{
  "head_dim": 64,
  "activation": "gelu",
  "bias": "none",
  "init": "normal",
  "init_std_up": 0.0308,
  "optimizer": "muon_variant",
  "lr": 0.0016,
  "warmup_steps": 200,
  "seq_len": 512
}
MLP neurons of a small language model. Each row is named by its layer, matrix (up: input weights) and neuron, and shows model dimensions 0-159. Each number is 128 + 24 x the weight over its row's rms, rounded and kept within 0 to 255. Numbers have three digits each.
A block is one neuron, or neurons of one layer that tend to fire together. After each block is what it responds to, as a language model described it from the Wikipedia text at the highest values.

L5.up387:150149156112119104157105076145089124157146153134115141120112139163120142106136113183147120159141137088130121100165149114106136102077094071122126153102129109145131149108098119164144118123085105145154175108143104104110128138123147144135107101086186101171180112131097135103179116170101140137110111128166146132106131155119112146124132125148178087130139119137139127123112098126143113110127153076154117150133142125123151146134123117091120158097118107104099133128126142139137156132146106
Description: Possessives before event nouns

L3.up95:089154086126131185148102158111134110096161140095102141123123127134122135132118093128147141164131153101092129162130183134127104139136136169125141132132127145141134103159152177157123222137148175126102125131109102127087185121128117096118106100122120124114147164150122160159150165135111108111140083137106183129128149088112106122112147074176096118118159122137105104138141091150139130156104126149091129154167153104155134125157080096120114126151130139090127135155116119126123121118113099
L3.up117:144201168137117182123121144143162114117103150149118129123090138145121152169136159167121125159138107159099120125102120140113124136086108138116173112123107132123153123072145166100101121148108162124157117140155143143127098156133150115085131142133127138142165150131113140091101130136107121128124170141123105107156149169097127105168090133136139140123141164126099098098145136105131143089159162123095113058135068113141108185108123124142077153098114127121134096124170142136141098112122164
L3.up138:114113123187127201118111098145115131142109114126123099094113136095171129086092130146128154133125095123096128093159149144106142119101125123132121114114147140108101129117128106141150127124134140118131101161114112135133108118147119065105078150126119135109105167130150186160108130083118138127124107101094121181100163153162142108091182151127140153121134150100151157136125124131135126156111160126133154103136138095058183119162117137163124128127143140107075110123140148095143178148103116
L3.up544:141185164130126121105090114087147152125121154134159140143163163127143163130147142116139147125127119134126076130138187169150118125146103116153154129128126131120134129155138117104160149147097115119099093126114124135074141149127158105105128146125111172122171144141151099081154129122112118079136189132130101179106159172102134133097144074134125091151104139124169138116126132150146138143148125092141154108148117091097102150145089129128123141119132084142141091148163127085132110123133124
L3.up886:134145120134149133132126099097154122136126100088132106123176112134155080097151128132118125132115144116178120136164125114102098106183096112138161073129134142170129110138134135153119181141098133161109122141154109121134124152138148145141080094171128184155105116074145117102158110138114136089136166125134120155114141119115147176127124141126150059116158133095110114094109119140130154113142123082122085116125147104161147142114119169131113097151097100123085101152070124105171136185138138
L3.up925:176173152119131148143142144111124152111127161117174158128127189144142136163086123150144112145130156091115086122126151143203153116137149125107137108103120161100166120123090127150153108145133141140112127121152094156141103123141122115111164120113107148124138164148108146136109130152140106123146122134098147108124144135135113122087154136148109101128094088111106148166142067119146154137140147141144133113129089115100109171163095142120099114204141151094166131126156133102109134111128109
L3.up967:113118138131135124109150172175165146097151134157140114110120111160134132101123140108159091152151118113114100101139144166141166121122113105120127107144122119108129133149137140114121119129123110134092076127179146117188113173072142147156112171145153117132168155119123118086121101090137125127128145140099112129161120076147131113101087150132126085121152149111133118117114188100122100096146138151085137100131136109125140129133084109134111133146114117145132125160134147125135128125116109
L3.up1205:118130139196123173119090126135150133127103148127143147130158152138100109098108146135134129121126139079141140105109133136157126143137158116135105114116135132168129111106164108173133135160132163144108107168126149181097115141168125138145127143132147141123120114166141168130084109156116107111154171114123133117113144158140095131109107108100119110112140125146166152156141154142104111101116123114168090134190080095117156147129115142123121124113138096122130098132131140118121098171093133
Description: Institution name connectors

L7.up186:146174139119129092117156108141151152102120091097129096126101147135091112162186152118133103107132111113107133157146131108125170135121116108135169145121169183110129122117096120129150094143105139143134150166133112138140107110150107108116131174137104146136136088141168109097132112135141112118143117092125107143130063089178108137144123137158141113126125113117114128137087159126118146101141144122114097164114157091144117091124145138147114144113119097100151139163141156142100133134154109
L7.up354:123132112114116083145112153157173108165096125104118132137121138121128122126164157095110174100154131092155151109126110111118145158129125118147120114148063126134112078145090125132135106134101082144141150169145157155117138087125077150125088165145166139139141111156099131158142091137130127064162125120187078143129151150101123102133132143124115157173129105107130148140129132140134150112111139150161119112162144096109125120131123138162138127126185125084147164108154134131128112132151149
L7.up462:069202134080119106140152131130128162129167128138085141139133158113143153077099165120150118112150105094111155148124101134164108106117185064082101127115115109135119114175079130136162117115123122121110144165130138144119138125081110146120190123098140162120109168099103158118079116122133152118110105168143135152081124137129146117159140135161139095137137139112105132163090100107116151088108134123119132134161183158108171110128116116142149093123118102114083124134098138125092124141154165
L7.up483:106137152184176131147112118161174131094096160106120132101111143156118129136147142126149085114151124127107132147152144161096150177140128143157186134101144117076127108154125146119142125163094091128151142155106085125138133121137126127122143130110090150141163071205106128086137140117068119101109143114104130090105089100151122131137129140142141137191129114097099185124124153106129118124117140145128118105135145170109118118122148122084103095123130105137106154123160143127103147154135136
L7.up700:132129124117156128145119125151128158163098111096138120123123132093122170102141134157164117123131101125108138176140109137158142088144151177147118120122129119125129112130092092168185091121101125120128135190108113133150125094107108167090135109144069147142099063136128116099111132112143124125156134115131105115109086100184106146174148169148106094124117081119118126124120124114144088118115170130148149135154142119109116104113121100125109117151121103121111096163115160101137127133127144
L7.up799:166159139124159154112086160169151121110118126110134093119134115146107102141122183129114120143138128100138129108135138119145128115078119124095113094109156145118133122096168166106093146138107113173123136097126117140117138088075142140116135111101161141142143104121121144123093117124186100119078083155121108135106142127147117109152151147121097133134101113124118106146139134123093138142148176119137138128142151119101130163152150132151123130116146156094120147139118145163095157138137148
L7.up968:163129143108132111167116138152154140129114113129143172127131142128176161102126151144117141143135097094126141138122085129127130155121122134126133142130108183152107159116143132095179122154096158109110179201111116130105140128120156109100152115131118138145114129137138134129062162143108093122143130100112101189112122090164144116141116128129147122092172140131132115143118083164141137095120147207163138151118130129125124098149119082151103097123129144083093146093102140131115137049167152
L7.up997:113147129129094151150154168160117154183154121093132111146146174133141069157099110114155159136178114115121111090124116123159143157141108146135103138091125138151138130105117132118147141128142116112113147173152180130138164115135151106121122180133123102164151134106120150114110165152107195160129153145129090144089097117140144134143130114078119149123130100150106106102138126119107160085151136099117141105117167124126129125108094123132129103135103131071103143160125158131108125121127122
Description: First-name endings

L5.up962:134129127121137160111113134167127136132116137117107096135110187114169070118153113128130155110136133096107072127128126143136094171168179143116114122091115131135162123148106129106148140162112160121109093117164121181106104124138124139159090116163119119080146171137127166124108149114132119158120131140112166140098130153109176136095119166105091157110156129163133157110129130130124122156113124131124134116147135137125142170104119155110146129104095118153120063144098147151139129142116083
Description: Mid-name predictable continuations

L3.up74:130111083126159150132179145122180156126101137103115120162132127115140114111062115129168146135144150108114142128133102129083145126138161107099171135129107193155107099123146133090161115136125162152136146175143184136136139150086127110106127143148109127152112106113149167117116150109138151109132125118112099172132202124110082133131123112119120107120097085169154175127117150138104169150119140143098132108107135105118104120123124117156085118126172096083083157155120138127129149150146146
L3.up189:169122115106120161163137109183104132093167137171113110121120125134101106148107119104108155144171127121133121129132121116097083133095162136125166112157128164119119124143138140120135093155183115104123106111179136115109153101115101148121112156132123123152127167107168136119145090151148107136115121134144075133112179113163117091142135096097161147143112124158165138152103105090133141131144151117117174127077137127106129081096075115144095137127130142139103126139149121144081096121116088
L3.up441:134142089094169155153122120161162130153107132148100128132132158114114123127115123126143129135136152060120151145110148118145114145114099115120131150113068172154147155112105150095154141144156141158108115153152173128137134114114130118103124121149133145145087129120152153132135174140151104134118116114114097140122154118124123112145140125112115163132129073171130149121122117141089157132129156164125126113060161134122131127130129115145109098106155140098112144145099113141139094142130162
L3.up589:165104129083143139149171123133139144156080160143143103158140125108110094156137175144113161131101141130165137147140108115068089119119125116129120117139137096110124091130100123129119131137166131106121128122124102132137199126148137133146102165133090165160108149108121102120105162138156128117107107076134111147175113094126105067164113103096114148142119120117120109133169117170130124146122150130162143097087148142101182152144157115119105135139100143123139104145156158081157123160146122
L3.up1042:129145119097148140097098151168132143152114117112096183110132158103167049103141136144127125134114167138134097093086152132139108148072089116138127108099079166115145129098139111106124083096110095152138136125130118133141103107151136129139121147080119122161131119112125129132114114158116133125161119130133114181130138149121147102107088121094127069141173126117123113143124147183114152121127120143169117138121091150139168133129121160133151112146080137137104113143137151095088159150118123
L3.up1046:132164154100151145109148117142104121104120097169129131118144114119149123157112148115087165123117149154155112136143127072149128116135135130125125133107146138130089139114111118142114136148054114152089079127104126111113138155106129145108119119096147069128124132151096175125142129113118110130169142149116146124197084102102159115075123114109099172140162133146130141109107117106138173146149110125113115159113150117142133154163140138138127116129122161124154112176109139135155115129108112
L3.up1109:117144116133132162167141106130117163043134113113155141156156151130130132106102133121115137096186120137100106141115081123123096115164168109135141116113154148076110144131111147144116132109126145140123104076122125164125110137119126178113146153124126138128139152067101106154130107150114109100194135115141149130145124134167132079104117128111092126100111168126137147107123113091150155148110114115149143116121114116155120111059096103115083104127130105107109131137114139143162111156140130
L3.up1269:078112113125182171127160105163119162140109185145154103122122146128145104138134112143085171128119149130107094105136161100115102137133132129131130114148143181152123120107118141153123096123151148116111146118088119088143106135112100148102124096143151123182123185104121152109154189172121075151112105150205155127144135115161114128134150152146076108104103083119109106092100148109111171088112145160131136149117106107148149105133137120157131111166134142065113125112132134124123139172117139
Description: Mid-word fragment completion

L5.up917:156152114144139103120160115152124120143127172114141114150110145151120136123170160138102139130124129133145114151137153161119107186154121107110118112136119134126107117150097137145123102136129102145150076129141144142160119170132105104088140143153161130130091097121102136131137120098150149115156151100130144121137157152151100148133112146118125139189131126099124113105100137116138074125147162128123098122103138126107118153177138126092154096124088121108152107115144115132131133156129142
Description: Table and list row delimiters

L7.up115:115162124143114141187084158118116142119128121161098121109100140147091130140104133171095133152125133109088087111147096175135140112107114135170122128165169137131154169133157104124125175132108134143167159110140131149092167148120138111117087153118124122120077159122178157109118178112134103095118125111139135118120122110160096147134114126153095130099131109109122130108108085152142130080143074097160095131105133127135134076137096133134129131099119108150131153106141157140138135141144134
L7.up199:154142175139131152085160153122125108125115148144122120116155119098120118148097120114163143130134146142149103141072158161127063143129119110125148101095131167152141084152131129131133127159113093141115080148153118151109101113110118126160114103114097099128100135117139145088156129101135165148117122154112133144149129164139139074119115144115148078138114107137110102127131136149142056112119141137122132114142128140167129150106106109130114145127102118146125149159121096087125061134120117
L7.up214:115097132125133120154095167122133180065109162121139117128121145128137115091128115101122149111150106122146109114133145156103138121147147096125151133087083084165107121137200157130140179184126144139131152147101066148114128178151141133141140139152088124084119145117099145119141106110110118132134105123124099122142157132130149152116144088130145099085136135115124130134121128180149076141120149134153114145103115126153160079108128115115147151106133148117156147157126098118144150111121108
L7.up682:124138093105105116145085128127082119117158134159122121133118104101168143118145115109162142110137107077132136132109168150172100120126143099124113085145100114138149094124155156133111133126116104107086170157123111152104107149130122136116110148091131114110116138124158110123132125099159080144131148141137104101136091152130082097131119161153126141162124136128143146170082171096116082107156133118123151136115159147128074149156108145107143164109141120102098075131099132112107167103107157
L7.up707:128119134094105099093126143115114110148144100178127068161095125178131131181124126129139126149116123102126136105107124138111131142169165115179162093128142114144115137129165150162123132100127126132146157129130159131080094147140160127175100129152110120112110096132113114090143112110121137122084158132128110145122116122125116130125114141101114092113151147126097105120157107155135133158109115152113121131155099125133155099107103148167108069139106138113169134086174121135157168107148166
L7.up915:128165145165119131156074115135119139103102115126165125120164110072130110095146147142118115162096139109157141118100115157125127148135163173130104105107127070185107088113125114144148126148134107125124139162122149179148095147159150132134136177133148120156144124171139105143118152163172133122138140095135097148196135115148088172117148111100123157101166142159079088127140097167124126133128093131120131131124079097095111156163152092151118112114148141099131128113127120126156139096098108
L7.up1124:118134160101115158127141170164142119130136081154111089107113115115133089139159113099180119072143136118127149098072105105113121100116127123146126136108105114086123108141142138109136140139107154179067094149126137126116125119148134135085146100083080153152155092152126090123105146160117101102176103144121168142124123161163108116090073116125112117113131148070125135095118116147156144148127152158132126173125118103131132099138107145116155131138123149136116096126142125102080140150129135
L7.up1185:163145148149084113120114131117132119164158122122145092120080162150120193159158129130164141092134153106134158100105148140138135114152146152120094118102117109157150130095153123108132145114151137135116117128130129166121160125125104092132073138132162135101105169121149132149106110111146099117111106111126091132148145107155087139139144152119108096126149079093131149070130089117127137131119125118134138147143170151137117131115105106123128130169108114140089141121131101118125123105106124
Description: Academic field-name connectors

L7.up34:099123128109111141139111148099118087092145117112124115144148114111134118124094109114115116145120149136129129156163141145168064097138122129061142090131123083100141151104188100118129141140082106152105154139128106133101116195101107152114126155135128142145130089119115097128111114123135076147170078066167124122143145120138161115165101108154135153152139125128123113129119128096111136140112139078133158104122084132148113135133102121110146130132148145155138103119144137143138092135174119
L7.up81:147120111138089140132096139144143156137126098138157130138127132132114161132151093115082133109120128144122129161131135140164107205125115165107156118171106107123090176133129114114157102108081087153126118134144089118134135087121122143131108117100116131152136113107129139153117129141121116129113099148122108090139134136167152122146146134121143114151152136081120132087128115184123076084137152124154095144140138129130124140160095123152130156103101146066165127152126103108150117152119143
L7.up209:081166145139098122118045157122120135088153140122144163130098135128121142140148146145136148144124159133116150131131188131103113144164117168113139133140084133150182098126145137145131145106145162159117133161137124105146144132134114104139130101122135125098129131122137084146136135106093093130108100139189157136117128148107117111137077106128128092099097131118085154111112147158130148147142137163138114136111116098184114136129139061111122109110104130125114120158161139105107177112135136
L7.up714:132110138092101104130116162157073128120110151094186172097096137135115138120113136135131124091126137119141099137092155161165114105123137136100092122122101134144141133079112139175116152085111177114165146135108114132094148152124134132116117117137101136123157114106095185095165161144166115113125128129107115112196129142150150143126101132135161142122091112125124115128096140131100156143152085127118138139135110114099120135128096152156150182102144166151116130151147156094100097132127114
L7.up771:121116124157089101123149159136124145177142139209141166113128159127128136090131179151166139097146165111139150134111150144140120105133153135069123129136144133119150120134158136192120129149117098178117159137104153123105139171105111143118082120120158161135109162077065166109131116123109146075115134189155133086117149109123158113117112129143122095112132131101116156134098138122132124117102139151151126129124107130105150109141152117083156127150106133092115162140122133123120157117153122
L7.up809:123162135105101152139111139159130102136128116159067121151160183105161118094118149163143063128113153090126150136136133092128164117098111109110171109148161131139160143145137123132120145116119112167147125165107165101109120150116109107102102175083117137141158130095171130142118127114127114143109135123157129126115142121120156081142147112103141098115108127121141134178097114140117116158140167107116149162111118150109098135117122074118130141144099149137145149184115147091175115111101105
L7.up922:097107127094121161110126124106163118142118164125099139094056095133109125088124152133134114132112129070070112132136166100176119123115135175119116169185095103087126118108130116151163110099128125107146108104133155130146154141139111119126157121081176133125128105131101154127081098079123109124120151141096084134137145134113177083133115134131144063149111164139116124123071139145123152129106158113103142196134127133186149121115158164131162084082123152124092112169131143151127125162154127
L7.up1029:132107136159133152138120077121136110111098125142153132162118149139117108133140168116114159058122053126170125135150123158112110112101096143104139100111102123096107128135120132134133131085130139150136117146098106145136137139164090081149098123158146159122158138153108177098125142124139163130106103146103130124131101085141148082139140127148133128131099145092183124113166119119117100157144183108150099114155127110136105135096123126118155132156136156081150082101125134107139142129182117
Description: Indefinite article "a"

L5.up1146:140155096131164135104113067116175142128115118130156044094098161057097091133098116150134136104172141136108134181114124147136141104135153103136149133111115140155144167113139121118162143119128120123160142176141121139124142154061142124142121137127120139137131140101131104129123167129124101138093128134120130138109155133136133103169137100105109096121078103147119130138127120158105145106115166155143127130059115150100149094124154133118120110088119083114121137144093085130148166167126160
Description: First-name endings before surnames

L3.up255:145163145074091146130173108140133115162174133043137164117094130145127097168142144168108124130117147124116138123132132179097129133149142150125114106136181144175147147120089127115082149160146121160133085129131142125115145122132108148127161086146109108122144162144113099130148146142165146132126106127148106153131111103133151144121110124124140143106105142124108131145126133125120122157124104139108142139169128132118110162118129115142152140158147121173107118142156195097093136149137174
L3.up299:149145138136167115120107138118163129119103149131074094121140107100165138119145129104204122086172116126159123182136130158106141073104137114139142113118143121133113100128112159125139177149140197127166086118138153145171087101117105127120152117130161125109159136121103103135093091135142111110151135147135133099091150066133101117170103156126139120075116166158129166149121133130118128125104145111087109132082144120137143070108114130119101195143095126121120091122115144093162088127130129
L3.up562:133121108114142128119129148102144131126148157112088136097133107154121115090101155138145153137120167089125153098146117109109143124116121086093107098118127133114125155122129113119101142150120128144124124123122148151140165128117109122119159106087127128096161132139113084109094114127118122116068127135127089132122131130142139132089134147146110129088127110075070176166102169107120103137112122136114128106153133136122134093110117130113135174186089134128101071135117110114059157097100116
L3.up577:137105121133124141102115069081128166169097115131060106119132105089122121117096119136128162130117124126119142127120159118127121111086118145116130138123115140161114133116182145121100164104092120149149186134180117133123143089111149142157081095148144138102115119112122099139118147098126124130121124123138163114155166143138131130152138137110168105118148066096147136147138149133123143111115086111112128137154120160139120140070147165139114161117103131160151135141148149146086110128113141
L3.up809:101108121144111123107058137149123109136113137093129138110124131125150135069104138120151162124100126125107132088134120159133129121103153086124105093123118123054130126126113146122115102143108115136137130106142121096118114136152118093112161122126119133150175140112151107135107134142148119106099149156153104139150131136118152185160136124130120142113108101087068151178099116134115121147119125152119137156146125149116120113142099122074154151120134110106050128122146102132095122132131139
L3.up828:099129119100143097126115151131158199151137103097117123101115131133113143130150127141128127072095087097097135124131095170139129142146127140123144137148102145118104105107172129118114122077130099111111152136113134089143112118135130120166072100164118162124152168094141116159105116146131155131110163147104080122193147103151151121190141087104132158101165112089074123123153131128151102149133147139127148147150139163135122108120201114116127126167084151145181119126130125138142139045130143
L3.up948:096150169137126138104132123175163129150109135097086091156156123158130106139139116083061145105124116087077146119113127146141120156122144132101141156141103113134112129111114114141161081153115119151154128116152133128120145128164157123131117154131112135152114142130155133147139092152128126106115148105129137132103123122136148133107105140111189123144139070085131148150125123116109116120101122146145094081121134123119131158081124130142127177125132170162126132145094138157104114125104166
L3.up1086:101090151108107101130140120176114152135159140148092117108108159137101134142131132166117111124171122179117123127110100125124128137131115117103140145098089107121117145108104109155110111135103084090117127130138157149128126095131138157161100124108119136086128099134130117108065107152163146123154154111128149135152155093138146150168171126123109097118164127058156119182140123151120126126110126138165103131149146151128124119075143170101137179136088141073122135136108095141125140104109123
Description: Determiners before possessed nouns